MLP neurons of a small language model. Each row is named by its layer, matrix (gate and up: input weights; down: output weights) and neuron, and shows model dimensions 64-255. Each number is 128 + 24 x the weight over its row's rms, rounded and kept within 0 to 255. Numbers have three digits each. A neuron's up and down rows have the sign that makes its largest values positive.
Before each neuron's rows, "fires on" lists the tokens most often at its 100 highest values on Wikipedia text that the model never trained on. A number after a token or word is its count.

fires on: "," 35, "e," 9, "on," 4, "em" 4, "ation" 4
L6.gate47:187166141123075155129148097114134110134099110131074160142101174120163093138126134133101140139145166130138128165131120138155089156128115112172143143135137150136044101142124149177125116115170143157110135135154113144164139100089110135138121117138149136118089137112124158117138148130140108157155133121108093144181100094084110122145127120126142150136157135161127148093160190121118073105119143148145104139202104144129110133123143105183116095110132134128122146154152134127084170112144125118122171146150113124105116144161152100137128130159118122111136121121113109187139130131115123119
L6.up47:152170111132085128145107151093173073148061121124148152138071181124156073155132116149132095147121131144141128143145146123136163136125154116089090132111170114134086118116143185111107110121114160124127143128147141142127115134113150124136086115119117097102114153122115135154160124141157081173120131118087113071168154120104147124100123114131151133110134135084117147098175190118098076086122169162157120108153098125135133158148142129146119123103136152155154133131109123115080153148131126109117088149116110122133128117126133148123163143117070151081127088097162135160158112124154123126
L6.down47:181147109105091117090103110105160116146145155119077139112152160147163107102078157142135158138092168114189135117140132057109145143131099102126148117157161114137101162108093140149121116116151167148148138122104120111139117081126147090152107064102129125130151131126152160147150103168132101139143123098112103122182116117088126072118137112154112111127134119147142153123159145118102155108134111096149093086144166100116095135133112140115164147154131100138155144163085148103116140112163129166146116135122108160129122188165142131119134147124135127134134131115130136123171100122137127160

fires on: " D" 55, "D" 10, "ir" 10, "d" 4
L6.gate141:151103108197115122127150139125112085160093155121153144162091124160128125145137119127192144112130073107124128137072129112169107118127161099106149126126114089141119132142084157139114123166135142162119126118134112099118124133125171184137130132135124157161162105080099133142133120099113138130093121128066107083119129113114129102130108152120137175150152124116117157165110102127122138107136120124110119115152144121126118126092156124143154094139120100102123116114152095192146112125106108161167120118130134128139193154134129120104123136135110146132126096126163145163137141116165150173
L6.up141:155124108109145176133104093162136121098181155089178150119112099134138101143087096111114114126134113116165124112158132120087117111104099126143103176134128121083112103125109152115188141141131063130133129150148092107152162158128148161090106149121115140100097136165108107121083143145109117142057094104114119084124161134161168166175124138108105149118150124130139125143143099160135101168120127143155104136107126138124156116091129112106113154139127101140158124157127121115165079109121143144133098122106108088140145140105099142085135127083130114116127129089136159153127127205097154167
L6.down141:128106138138138124147144112127104135137149107142136144119153136092145168109121113140130121079091103134155160092135115154096075121129123125142112103111065139117156123126092176099131122102143145123112133153148137144138118135076124116139120155138130167086138129125114149144165136155134105133115136138105142121143130126140137156067112126068153142067115145114150130131098128125115138120090141130147123087156129128155112126186097080124112128161163136107097111132161126104129100133118156085161126114082086140103151114122102152109127089097155117133122125090132150157130203129137147113

fires on: "ib" 16, "c" 15, "b" 13, " ob" 12, "ab" 9
L4.gate89:117135120109127122117121098147100151132156134150156110092151120082141110180112179134093113115154114152141113117135148087101116127105130160123162127157141132121092113097133165144159134102096127112148132090110127146125131136177134112122068170155150162172187123136114123138140126119129123138116117158133100140126118145142116067132099102137130110135141130115121131130163132160153103105110166133126166111110140153130151164112125185092099086087114135112125130124137136134122111142161164154144131123112162144074148170119115207127141101139168115151084116108107131174116115124085125124
L4.up89:146090117130141160140120136125115136148135109160131127134115109082123123129113144098119155156167092135134140135116110096097153115156128126158082174158132136136168145094098142093143101125136169149126102174108159119141110188113142114110102163085136161105171091150125132142113109119099131144161133092143134108141138125091095127146109092158116125107154098095132085136094119091169082077099151169126117125108104125146163103115131151119155128121124135112086130103151143110136125169125141093121106159112103147097137117128096104130113128091157134133132145138112130147098075106142117092
L4.down89:154123116111081122156131134113095149130130134147163138125128129146146111137181117131170171167092142139104155110137140067135135120125150132130135130141120129117130137072113143102130119111135127198141140102148148117140174135131083134142133129081097144136148068088127106138160147092125167119129184124105107167139116149175137148147071132111136128131135164116190121119150128109161152151098116071102133118125126145127094143126118127143091126120101112166136122095113183128155163091146118101115113097140135110134121111142100092153080143111113138121131089113102134074148111139118137152

fires on: "un" 18, " com" 18, " commun" 11, " pass" 7, "-" 5
L4.gate263:092135122125140115099121168158136138148150125095084137084100103101126111145131155064118125137153140163111103138151132154141157076132111164132160073129090110128166168129113144095134131139127176128116137131124137117138168112116112101176101086134119144155115109092113118125148131081120129148151138123111140128074154117147090112106125136177114132155148123138113111125130102114120082111162171125148135103112109111149184122083116122149052141111110141186137147141129109137125148175162152113136148101113139135159157163118103126106110119113073103085138114120107115113094110141159184126
L4.up263:140120130114126111113100130122145133161169111105127091108098135114126101075099105105177119149145129105153127117130124171111153076164098116162087083157123132134140123150150113083111137159137126143138134162125129138127204142122106122135130130124101124132131122118120126150167122100132092138132140101117134070136158107133106134121136150146122134130156139166100105110156133164154147146179148159108119142131080117146147098100147150089097116107135167164105132111148108098111145149166125150115153129098108187172191148113163127128079112116142089143125134150102103122093111081152141192
L4.down263:162111145088174119126110167085146169133140141158135149101116142082114150139115176145130092138130150121122087161119141097138130095144079109130124149151138116126071136139182104109182118135081128116129134107159126142147139131122124108153146098112155131123148127134114116134166130118121156162068112083075126118156169108151113109148142117101132120115146144144111146060151124120123161106134144109161126132179159112145109146097111150107085152162108136089115140130151104107126111146141119096150156097102130137119140143149104121096163111123140127116101118132140142107098113130144145069

fires on: "ort" 23, "," 20, " was" 12, " is" 7, " Aust" 5, "e," 5
L6.gate213:125134164116154099146124142213113128143125165081127101168090095100146081086103156150110103090122137088104145123147120126097099139154163103159179151124158139188145130122111125096138115107116144138151128103131137147105127121105090132168081165120136116107108169126110141161130126170147122143144097137148119144117161153106093114106130121127116099119135130135112122155188139155112093114125145099106135125134123133131128131149132112135160110160097140158132145117142137147131099088153112148158118123123146116130100121150098106133118128083120109141118131132132133083111083120076140096
L6.up213:115081064179102131177167162105118142126141141148161098131114142146140143096109156149133088125142156114119135116189117153125112130126111130161080126126143089112129130118169124173158146116116125140114123132115095129116147186125141135175153143124105193127166119117098110144126137103167119142146113140153132124124118136105142080123073137128125129139151116137111119137129083090161097133145122164112131122091174104101132159126139122156132150140153098144166126134102132135117139119152106106137130098140089121183124162129131145110092110151115115118142116131135130142169174120112169101
L6.down213:152129120144104148166139136178141133117141123099073107120127129106125110116130071116084151155111122100117125091132119115130123157137167119120131152123143081071119149118112122137149113148118134118121106093109123114135102126109110134157139120140143096122149123106123147108123120198166112155102094118136160168135116146137134152125148145140133122128122134106136115119126142105158183102104104153118118147172154140141082152108106116118149132129090141174129115129098151087095113108139155136147097163091145159135112177120101148107111141100126102135098124101126123198156117148125111131

fires on: " South" 14, " North" 14, " Nor" 10, "o" 4, " Z" 4, " East" 4
L6.gate934:129089110145143162148106113085106097134164117124133138124171123131107097132161135130120151126131125116107127129116150127099093161112158118161096120099106144113163108076143099124087163133139121121135166126094139104119133128145123176131151125102127116178101143104121120109125163129085081122086135134126102198112102138142159133155137134097109123134128143135093130124145083120153138113141157141090119156180175124159114125127182149149131108148111084153136074110119103093166141139119106131131100087092173106127111138093138111094111118145156152150120104114132169146136122155120093138
L6.up934:090119153115161103135142133140083148117112162151142141147145135098114141110111124137145094180105118108109150121125136108091183113102100091138138103149187127109086079148131138117123150142152125152138111117138140111182090150121106133122102092126131142147114164121136145151091121118098158077135132124180134129126116095103154135129140099124138113144087139131123077158125137133096163099131166151124131136138186136135149113125145147099147128108139115097153122145146108146127161135157142142147090148129156091174124102106101132071144149118118119144141145096128113132158170129155093139
L6.down934:102118115109120095132135148146123102111123089122147175129127130106140105161143153097142127113136110136130114132120149220150149100147133164111163123151150169127095127073128100083123156104130134095111146127089123126096154137132144147108138085177144174143140121098114161100115119163113096125117120163111138146118096146139141132135103093141115120093122130168141166118164162115170166132125137138100126119114120154135086148120149130135166123123144106132158085160124115102136150106128149120149141122137141108096112132129141111074093129121081163139098137115103149095148151143103124102

fires on: "ly" 35, "ely" 14, "ially" 13, "ver" 8, " the" 8, "ally" 7
L4.gate516:104113145122132109074123154137144127130118082120156141089157104143141105164095140141131098124141086101126171139087134097117134080090131114109100113093132150124179134119107131150112147141138189090123116107150124147064101139137153151134127116109135110102154116144109133161165125146150136137144151176163147129115137117176098134096148091068163113111125159156122152134101149110182114158105118167145109159131095135161126121179132135127154140077124125125139117137112126102118100080135120111128163090144177118122150155136162216152133109119170144155136150138171116146132137106151119116
L4.up516:111158168112114097055150147114150113106113129093104134108136103136084139092148153165134124159123144129122113126138128053084104100135147110105147154127138133140126132142105157116136145113110115077140121141100129099094158146135123132120115176116135109144157133125145148140124137133144088128113135168147124126103154128146115125117144168133136129157160188158180102119104157166118093096124164131109166158104155121165102104181128159118133102130125149150111120109107132082164140094124126108171158129140092129098118131136104111130130133089111179114096126140141184125114112160105125122
L4.down516:173119164120079116118128159125106178112116161145081116148138103160137149121131157128161110081120141097130112122140131140158152145147152164138081123097110107090145098159128108071146122131142090182144139080101102062141103178161114114121157072108106150106141107123123107144098102150131153138130101122092103098150135106102146128129132149136107160089106130121123094108144132110140163145128085124120145117158122121123141090133113123128154117141120089116096186158121086160135147140151088143087109147133123127136106114131138100087072140142118098121100139113134133134127109171123102176

fires on: "\n" 30, "-" 14, " |" 12, "—" 8, "[" 7, "–" 7
L6.gate277:113129133123139110149137118088090125141076116131084153106108128138150123149169161114139146105147130149154082089110113101097155126140156101152157116132117141139139114134117154131084132099129151122097094143186163083148077136103091094073103158157122120124113129142150109124125121086144147132143110187211135118126111129127120162105138160113177116093147129165122086131141105102142139147135132148166155151096148117135122169121079172129136105131132156143133100141147114103110143117179131134148115158149136129189106137130156109149074140123136092144141154155134111107131140149148117159
L6.up277:130135144095115143149119151087128146134092085130146135087163171113135085106107151093132124159134126134114116129143104114100133136155123149114113128151127154153171123178127131132148137125153114123171112136141114102142141129136124091120095110094107096108103116107088139074168151136151105108150126095154161106121088139129104132095082156106113123134144112173096168141156081136131137103120107101160129158122113162101146092118145151144119113172164066110101112123134141141086083099162140116150113090114131091139120151117123108147103132194121118109103144114137118129160119116134113120
L6.down277:071161054104130140104130139176122102145163121081125125084163157126141119084149147123093148112120094142143132118147137111108130145140128117091149117083085114092077139095141121111162156163202162142086118131131126105162110130143135122105121107136085134109126147100095098157116130146168133132128106123136110109142127147090094118117136100116138152153156112102138135116088117108111124136151144151131103150122122110158119154100146156143106138117150157108127142128138074134136099106106120142126147155076095160156174088129126096123133105127100136198148131170175091140125110119116116133

fires on: "," 32, " of" 15, "a," 11, "o," 8, "e," 6, "le," 5
L6.gate855:105098117128173104120135160090115125158114125159126111127132105141146086087169109136098128128139122098139130122126064140127110146138172129131153145113103106122119075125128133151116087114129152138127167106127117122148176132132118127145180143153134111122124146152104099081128173123136103110125136174106134176130134133117106125175068102093128140133094125163120095146152092098158160109106186128105095143101107131161104106113125157149128129133139117117129141133114110113148137140134136113159109147120154096144094135147080130110125087131106092154112094128149106115172135101143084135
L6.up855:123137159138126157189149149135153072180115134140121129192131107131163101103132130136118108153124097105122169098160113099140173127134158108126146146129144123099131114082143130120103114145123129117130136107104152093146136114158156142153118115126144122150123190117167136154144120111101109107140108099123074110112175125115141072102134137075175116133167180161130112095142136093120135139098147116131133101119123130117139146073118163118095129123111076140142137078113147130172129139142136143127140118115167143118125109113163091116100147120109123136090120150148162153119111099113150179
L6.down855:116101124147109106122112140152162104130112114085128150084093131137092132129083160139157117117132150109126137140106173067106125138113105125127151097115121111189106142101124160119181129117132084118120154052118168171174160142120112122130119112123137145159121111113117135150114151137152128140168161109178143154110124146126116162102101092087191121133094106127120110154115096128112142112130156118141080134111151131115120092125114118123125128087129110139116140074147132093149145139097128149135169146149148136079114154192136179145092153174107106146098141132170116154117129129159124122

fires on: " W" 26, " M" 17, " S" 16, " F" 11, "'" 10, " H" 10
L6.gate416:150175114160141132108126139144140128113119134128140136102122133126123203129067123084140112166165101098125175131157137171124119138104153110102187128134124088142146142158102144140101158119149152119074156149163128149088171144156065150127086183171090106148189099114141114111137104155149100079134118120117136089133122124109111125117162114125109159115132147113161128150158153109120116115102136106166098136121108118122173135136115130122143152114141145100128103127145137142142107114150088119108145182127128070081095109133126103148142121142108122109128151128084147145088151137134143134
L6.up416:108135141141130109151126147172146126113158112095126129120117112131133128110158141155120170090166120126115134132144137128103105118118101125067126110110129128126169106096129141158150147158128094149086149091147157090112165138186118144138118129078133140118097111098115108119144160102101083143139137139078149184144127160122105108108181111073104133135131114135104109092129173173079119162133147129107104107166131139152110099134155152168118142101142109122092136109128140116135108124103131138144133148152110117138103114169164095147137140123115131165141133117179101106126134112090134135
L6.down416:148140134101157123143102125116095179131161110115141132127083127095139126109156124178134170155133134106146092123165128221117159148125067133121136080114139136088139118091145147124166133162161112106140105112136087113102087116103139133088178162117145108119136122156181081167136116129137150146150120125122139150095129131178096134134076110126127085088138126121116084119149132155146127137139130177138076104103087115107132139146126144114108146098157129159153146149097117131119126129148133109135089144129119125130118129133126110131101102151134117135210105158140153101161112132110119090

fires on: " D" 77, "end" 9, " P" 4
L6.gate865:122082134115153149153153109163129150114105171097125145152132142154101160155143093110114131114121090115143160138101147091106136140101095126137138101101131141125129102141130141094088089133165147165122122110125159136154104127145138158165086119112152131125124165131146066157149133158140155182092140124119124149098095147124133104116119118125160141095125119103156167132126156144100136087138147137088139066132159089161136127138098099147145171184107123120132165172131106113150135149098094156133115141131149169131108126110088124106137177066153146144101082117140161157113130128153123142
L6.up865:144118096112128188136139135154133154147128120113138120090108132132119133137107124148103115148124136100092090156087122120108131144118129150104078143132098110127167131116135154171138159138143143113137174102101088168125138159142144121179163161110140093114159116112166132090150130111100139098121123165142173117127120163168128119153143102132101146128178178145140157134144105102070122144163171134118104085110152122112099121148142171152134125141166121124166133106108091108119070108150149104155181103093141101112132097143099164161125117103117100095118139124122124111179109102088164143
L6.down865:124080148173121157148167128153113136127148135124113102147140144156137129155122081130107069130154103158112139113111122113137151085134106147106142185084070134094161105126099127129115121099184134123104093133166138087126128143166111118162139106117099169108131141118118172129117125115112198165119106124136144086119169102175116126126137111130130161047084118163113121134096128118128123096134136124116129124106163114133098163094168163145141118107134126117122128128140129138111089091124120100109122121069111132117083133149088117096118064131108137109109130146141116098134105124127154141

fires on: "am" 33, " Wh" 18, " v" 16, " V" 11, "h" 7
L6.gate875:172163087140153136126139089147141107138120109120141113119096126149119128155110151140140141121132139078134143079132098139113153128078092134120126134130153131157098097116102126120113101108084121132173104161155098159111143161094156093176139103107133154105116125125121107108129138156157172151099109141081100131124110148139117116110101101134125103115116130129130164179151135092139130116149111149137107104168077102140135153152123144123127133115127108145121126169118130104166138120127105114139152139159118110106119129107148161096132106141142169142167149115159115074144134127170138082
L6.up875:164157118111129104118155160142175121105129149072123120123123149093106144125158167141108126163127118145127131102128128149116123138158128146105145139149130116124163093188108127135110088107179160107133126096115116120146124117105095134150169107150155146128133114113134136118163083098090170115081127145095127146113167094151126136157129109154170152142113155146156161139164119174148103122087124102159071141109120113120170120107127109105154164109092163128164140171124123138110098141105122123150136134137151116136108149149137084131081116112184134137123147132134151121121139144098100128
L6.down875:118202134145145117079180084107126109130145148110139093146132133120121071125139108135175120121139102140117121144113149161111119130095140081080149152117110110164120098141126148146153094110177128146139106123130154134154123181114142132131140125135124108135068118116152139128106126150140136113122156061099159110136157151128165126139145121131146120121126137172155107160134142136179127128131133117131096136165123155159143136126136114158148148087125121142104119124123099174123125141146183143163109123059143107165127095152109105156102120143117115163094122148099121093137122105099127143

fires on: " |" 84, ";" 11
L4.gate446:120156130131126079129154135108165102128144138140149131135116144139182190177143117164133097082147111142124111123123142147154110152126125144131112113127154128147174113171123155079123147127124111104112138164063100149133142092135164082152124100175107134125125100131116135138133113125131108121128135124134179117160136096111132104081119097130120120105121135151078113107131148203120099095146097103112151135124116122165175132138105133142141144152163147172126147134138115119142114125149137154159135123086094080115121150172153111164150158156099108181125124144124166119124115140126118136
L4.up446:141143106109138149100156144103149154153131165133166067098122127102123122157110133127130108110148104122155145157122135173123129134124116125149126126119131143121129162119145121149123085118162159096117127127111145120147128120133136111123167128132089124153127129125116135144146136080128174111149104163130136137117118124123119118145168081149126116111128134143121142111069184109135154136110095123123132167132136139125158117167128157157143101130152131159121101113127145149124130130154139117192136168091093133122124156125144166151190127151114112119119176112156109072107136149135157121
L4.down446:091189118119145134094135135145092132135139094177127159102118162101108169191117101132108124140141122145146150135127151097108137114130127154108174154118131128110140139135164109101130164173120118102132103143128068114142131068150150149136164148132083094169143105128110127149167118155114118140141123145123115088158114132095105126094132163116127118099104098141082161091151130140074104100161169098137147092133081118122126172154116114094140111149100110126094138102165139137163172161120156137132094128120119105142124102173114166165135130159124124096125102123131149119159141113097110136

fires on: " B" 29, "b" 17, " b" 16, "B" 6, "ab" 5, "wo" 4
L6.gate379:135108126148152118109119118155105155124132150173161099123141138085107140113124120129154167102112124100139108093151107137132157103103100154137106121164112120156107165133116155143124137142130095120124102104090103107082129152142142130108124115141079140147154069158109095161104103134105132132111114137150100118137171099126134062146171116118111143122172109137103094110136133117136119101110134166121144136079102131109143052109106136117105139131130098160169135150095172127127136126095115127118082112103131163119145136119141093125113107108138159135158135153101139167159165146149113135
L6.up379:112084117103115148122114110131159131126090132120094142132153150173118142087167125136124142131107159125148125137099127153129127137110095120136102087113123123163151136109088125135115100078118085107160186117126100124101153087117086093140132086153153150132084135121106088141166161061149140128095169149107134120178124146118155105136144175125131154153110154155144114133172152081093121131143139127137157118135127102152126109158119123083102142134174158140144183146152124142111140118148116132116116165117136147108098103094105106148161103113118136162163145151160112142148102144098138168
L6.down379:125124120120114120132138095095092172169119112113109101122093147100136106146157107134174147119090182154097085109101163148139120155137110185071100151153154134100118162103147132148118117141169170128116140135122128104138160125166082158119047139153180124135110097076139122136138147138154131134144145123119138130123157126141124115169148121119111121110115150125146127120114121133156105143149141115119161132146125097087087129138091109138129099154159107187164109138146139124113154116131151131121143147136126108109166150145154072144127118137092120121129073165093130125160161109149131141

fires on: "–19" 11, "-" 10, " p" 10, "6" 9, " f" 7, "–" 6
L6.gate239:130136148164107096132116138113126130138134083143086137133150120133134147104093086131105135112112170130139164096165101069149116111143102116155130102170127118144119194145120101118103139118133124114085129147108163111123110147142122141098165119157131099141135113166113123160140120093144085148144128133152128105143106121143160116122166121113099138120111143134142126135143141110136103160103168139118114172122119146138104143140129156140100088124158149115112141110130102136138127098074115157110138070159161107103093102150148170102162112121137107121144137096140172161116129099140119134
L6.up239:144126129133101132176081103140139136128142146069196136076138110125141123127137130105109139141154145118151144133140126106102125109098173149109155109133171109134131119120151113130160138147108140122160148162124108136117126105115117113120098132188157141111122159129145134091145175140140147095128167091145093146114165095120107121165163137111136150100150141113169118150142138168158115141160116081185100142118140115145137168108121144114125138130143120141146138106117142119131071160136108127123108088143163103136135114150127132120104100112117079131085124141148132149130147143132138130
L6.down239:140125086122122129103130098154142127126139127130102118121139135132112135108135166187127162088138114163140126083176153084125158162137113134109110104162083116094135133102087118145135122138144159136124088139116142129143092136174128152141118167151159156153135160112098148119146115101123122097159096154118122127138111158109129139084133159131137128106084179127076207116092132139120127114115117115127130083107129136124103126141178153137115095145127078089108148142163128116110170098152139178102117137134137167117119069092137098124141095120076129136143120119110124130157121121112126084

fires on: " v" 58, " V" 15, " W" 10, " st" 4
L6.gate962:123138115130148124094157142109127162137130118091133115113176111108106121119148180102116130169114088122092157104151120110132155116129181137125153167059139141107153136121146103120106086124139124102148130125154121165129144118127164133092167151097143112125134092122133085135169053127101076141131126108116111086119112088113164129146159111141153158129122121118109144125167104124127133094114111160137116167107103062114144114136105132140115123158110139155104142101100105134140081093094160129131139128138095116130158117132105112111131158103111150106105120117158180154152130158130140104
L6.up962:151133143124133145114157164135106108148148117146131141158161081116105114153123089138093126147123160119111124136133115143108071113109111121131145125147116113081121085161114130127146124141144161123162142151129138112131114154121136148113117104128137151089117128094129130106113120119111137145089164153118129161118181072126131153154106134119135127133113134086114176126109151130075116147134112085178095097096133158143152141151118096092110129147093118112165172118131178142119156163150114134100120155137156099139109121099131135115145088067120201125115120088142104096106173147114098118
L6.down962:129146063123110131111070112110142114118159124075119109105136135082132144124114122108145094141109090154115128124166146154161115159075143095069142138137110138085139108113136086092112101129137127146162103128146114178165152068164141124145105134126098152126117103122154116126129114159153119129131113100091116132131133150132180131133143136154097160121174099146130134137146152103159109150097132120093116135139123150150119135123128121110138151140091170132147094127075091146152122125130089125154140155129097131133150127133150127103120136125102156076099128127091143138126093127124091133

fires on: " W" 52, " w" 41
L6.gate921:177119109102161161124139127124158107202104113124132136139121111120080119125106124111120145113106174142142118160095144117149147123171116129090148138134082082078168091139116131105140121138136128118088168141132136067136106104162106099103134086159127113122163121127119111115130148153104128131116125158146121087123135119141131127121145101132145127112110150141130135109164129118132102117151102192134141135112096178121098118148196130144176127163082176135134125137125157142082091119156139128135122191115125078133105127133140117130149096109128170126108156125110132146132120143118152083
L6.up921:141094136100127118115135147134128108139174141093107133110141149158158092101093121126150134141131121121122160126088116122126143096160146123099148112183154130102142124158148080153112121131109157117155087100140108150117165123154133131165100091125172143142117097139144130107130167128079141121149142152127121133125137150120100118109095174108109130107145135104178112116130078189105149101135137092132090126106121128121134133180095119140119144102153145101111115135161140131155157105131134169125090134119103151129139092150096117141137103103107097168107122168154130123100139096180087109
L6.down921:136147093127154129118185174098130153167136118116175100137126130164158144136140151120156113147156116114125128083139140145174123141122116113138085110137132111121117113091144115099198099101162115150133099125121126117143120121148138079120165173125145114163137088126126161166137110140133134092150131121159134136095176139138088151141134154119131124108104147100109098113182156141132147144139124149106177142139142147162132125077147110128104165165131136120134179088060151131119122155151153137134168123132177135110152122136146139103127135084115127154154132100124152147140130110110135112

fires on: " L" 34, " P" 17, " l" 12, " p" 6, " v" 5, " Qu" 4
L6.gate634:122139119164122124100142120123160134149097120097131131132144139166136129093114137101137145114115124118124162181124130062134154171132137115127131129110136138106141154091152126106129090136132172135079093124123143136179133093103160139103147136132125115137143146074150097111147167156137116164100148135107150107087169112126128094059113120154135169082086113142113123108105113084152132097113127133205133116082135135143131111168072099118136112117102133111162177108162069096104124114171131134132102131152155133125113158120103133125125116139145126130093124116104176122130165088118107127
L6.up634:097156154153124171141174081129134159157161127159129115140121110110166082133135143125147135138135114108133113093116108066165141137127089154156155110158098168101130138154158117155132116103127130112137115112159135117117096140101087158108129092095147090130155153119130176148116137155127103112135147121111117117126117132116105167121129122107099141112129113193156115167137149168134101162123136144148140142134132129135077166173127107158138146074145113129147125089127140143112114153084120100113149112063130121186155138124118082145118112128101184142145114137156132143096104153110126125
L6.down634:135111087177123149135104127134111124123151108143134169119140157154132129155107113131089123108119140108097131163154149163106118132134105149102162146110150097076154068080102119168123125112142106131172112138139126134149134127142165094083174143163142193128148094118139141181132105123097159132143103152171155106175150117127146147137126142117142165059112156102169136109097139100095119139121158122110103130139131090136113171087170132110100108072063154107143114137131162142151161147150129171112170159113128153081166150138136120144113147159113153077128112103150120118129119138128129130

fires on: "h" 16, "th" 14, "o" 10, "ly" 6, "ially" 6
L4.gate644:093113127106139111090170150175111112118145126082143147129152128147140097129100137161131144140132116154148121114142126109093151104120123146113117134137126107116122142090071143126133093114119142111166138117139126139121167135115134115150121076121119130128141164151125170148113152121156146137136146130141143127129187101142096131093130149125155122122141138149156101105124133175110120137111141159118110151095086152118154102168106104093132103130119093174140136122191167116171169117098094112117177138128134133108153128149164169166078134159150135110079127119134120086135142115114087138
L4.up644:137113138110125083088149177129184126128131150081136151149140136129125102145124099131123156141110108141134055104136148148164130142124109172135147126149150153106171120118134120096127143139164134153123087090139092103136117142130158107169095105124099142174144107169146143098151141175130128151117127156153180149136130135109155123116077106120134111112095113183123102147127147085116119105146147103087121129138152114153119143154118125097137125158125157146086161126084128109143135109143110128101133122117113163143068114142150153115096090117126136162134092120104103153131115137099108135
L4.down644:144142193130124139108148145180163129156126136113141113149124191127127072150113160111166128126151114123140110134129145081127087120119153159167105126119108123134124143137113132138110155107163144106138147123115103099133128124130162149132133129124115168145146160070168125101132126139115115130115095157160091151131089132092120133117082095116073136136121115127120113172144129104081185123180077145141080120108130120138108127157140154125168111122151149120106146091118122150141096122162109130099118128097080132089063133136185101110082175120120135086174122131102108104148130132134122138

fires on: " in" 53, " of" 12, "," 9, "n" 5
L6.gate741:127097105135150139155122118141125134182141118154096120112118153154097083103183161105127107128097149129101141108128130101088150143157140116146136152144108124105142102101123150090149075118107150144161176105142138138119154136115138141195158096098107089141099145123115154130153107139135066155086125123143137163166114129124148122104125122116120138109103120114098089099130108088143119087102144140141134167145160123078139110139161131150106109121116130090136124087074117161118134108158115175166120132134132119114083117176111127126106139167146090170135132153158132113150126127105150122
L6.up741:139156115104164108115116122132144143149159125093146138091114126099122059105142134128121120072141148099109158111140094121164151114108090151129138110161132126165143098064114146080120088139136090135115125087086098155134165141094132115143179148124125077073140153109136128129139117152135156167171108100119119107127126132136109093123117137140139122127111145128085113154098140143064127104095134123131115121137150127089141125166121135129107124090129088144116137138071104164137115095077152144075138103134129136093082168133130160092105153121151108148090087169101129133152169137140145108
L6.down741:159138125146142131129131147132185103082082109125113122098130115138126137159111137165140141135148134137104128153141158058106101140064112085164141103128113108128112163131129119142165066085076134110110127122138136131123121130080107131118137082125119083107105101068117131107132126138147173098148129102143132121097099151119114093118164081122129076117099155134133140153113147144109121094125133145145100110169130155110183113093144155134115155130124090134159117090099153095099125174150120139148130123143161099103105132114106147155118130155146162129129149147130131174074117125103103115

fires on: " D" 22, " Gl" 18, " ent" 10, " L" 10, " Phil" 4, " p" 4
L6.gate520:135135149094149115119094130083181158153091150123093119121102142167124134105105124109132136147107097157132137152087110120116117127104119110125115147117138093087150150125075111175129112078104128111134108136129147104154140129137124096079092138141111096111155116100135139104090102109109132152085122116103162140135102117104119133113162127150146101078139070113133151125103136141126084119152165144099133135174111117135142126105120109109099104094170139148124105120152140106153113098123136154154147154130112088091160121142117132096163144103076104142136100103088073152145142063132158161
L6.up520:136126107163087158189150114149118122143113147103115148130109128144081126115098117142137134147148147083162158113104142106124149151115123108105177126170131057165121110110147125137121162133107142131144120161098123148141121143166124133111102122156105085150093153122128142193081120189107125139120115122114178124139161084126144125184132175103134123148157082100085138099108121127157141093144133129118116101140129101131127127126158113098172161120125120115137112102124100076148124126130124122130063082107128139150133168119119157152184129159133130122131102120093128123103132121111120130
L6.down520:118077142124145148117133137143146135097105113127165111139123132141146128132116136140109118123088066124105148171083166090097115167120101125117147145125135108055146155106102135130141103120151125127079104140157109100124119117113133145103082121102139144109121148090140129155144111126140128060116156145110126107084131143144159135140134110127127139169090107114162134119184143105081098124111090117141136128150096132115130144114123160092129168115136134126091131137125128139115107086097128140187105166139180124107113140076115146154110162143134083103142145137094124106088118152131140160

fires on: " D" 72, "D" 23
L6.gate682:130103119113148109143111115168133112088121117168166120137140148134150139133135126145153118179112144135101114088138107160144111137136134152140109128141149138124128122123140186114084138135100100080199143197163117141110150106192115145129111136118124110146090171146157113130130131144119118114139137145120153125100164125142121146158095104112128135116091118126144140100096134118125127111115165128083093127146138134144129083145138127144116106142146150119153114181132100136104104127081118098102128160090065144103098145105138108102134108155129154129159111101070114113125109097144104158
L6.up682:146122123174110106120085123139089075131114125143160106088134135143113108095115104150140103133099139135148086136094121121140145127151108165104134124108130109156149112111115110095131149156116108140122123162158124126127119134118170123110162129098095156138146145115119127140110144172171107134144138116127132109142109119120135136112111080151111167102116105123122135133122126133097135171101153181143112128108135058099106137130136172139118180089166137118115104126117101135133164129127134144131059126092160100124106143099129127140122152104118160112101140104201143132139151083170160185
L6.down682:123132140157134118114154149139118142101105140097160134113122150127137142120089141164149140134158103090085122120162154148158121099094158151103136129105143124123131150122124159119156142088162096151103100110146131148153133142141142166164125098104124169119099203106114119146158133114137131124142181128114084091117145133197168088143129112138104186104125103110178170155101119098128055130146160140140104100130179150116110115121089106104117139162124115136137115128143158152125124136132116134120122148114131135117083148088095138105118134089142141106165140135125181152150130120141130109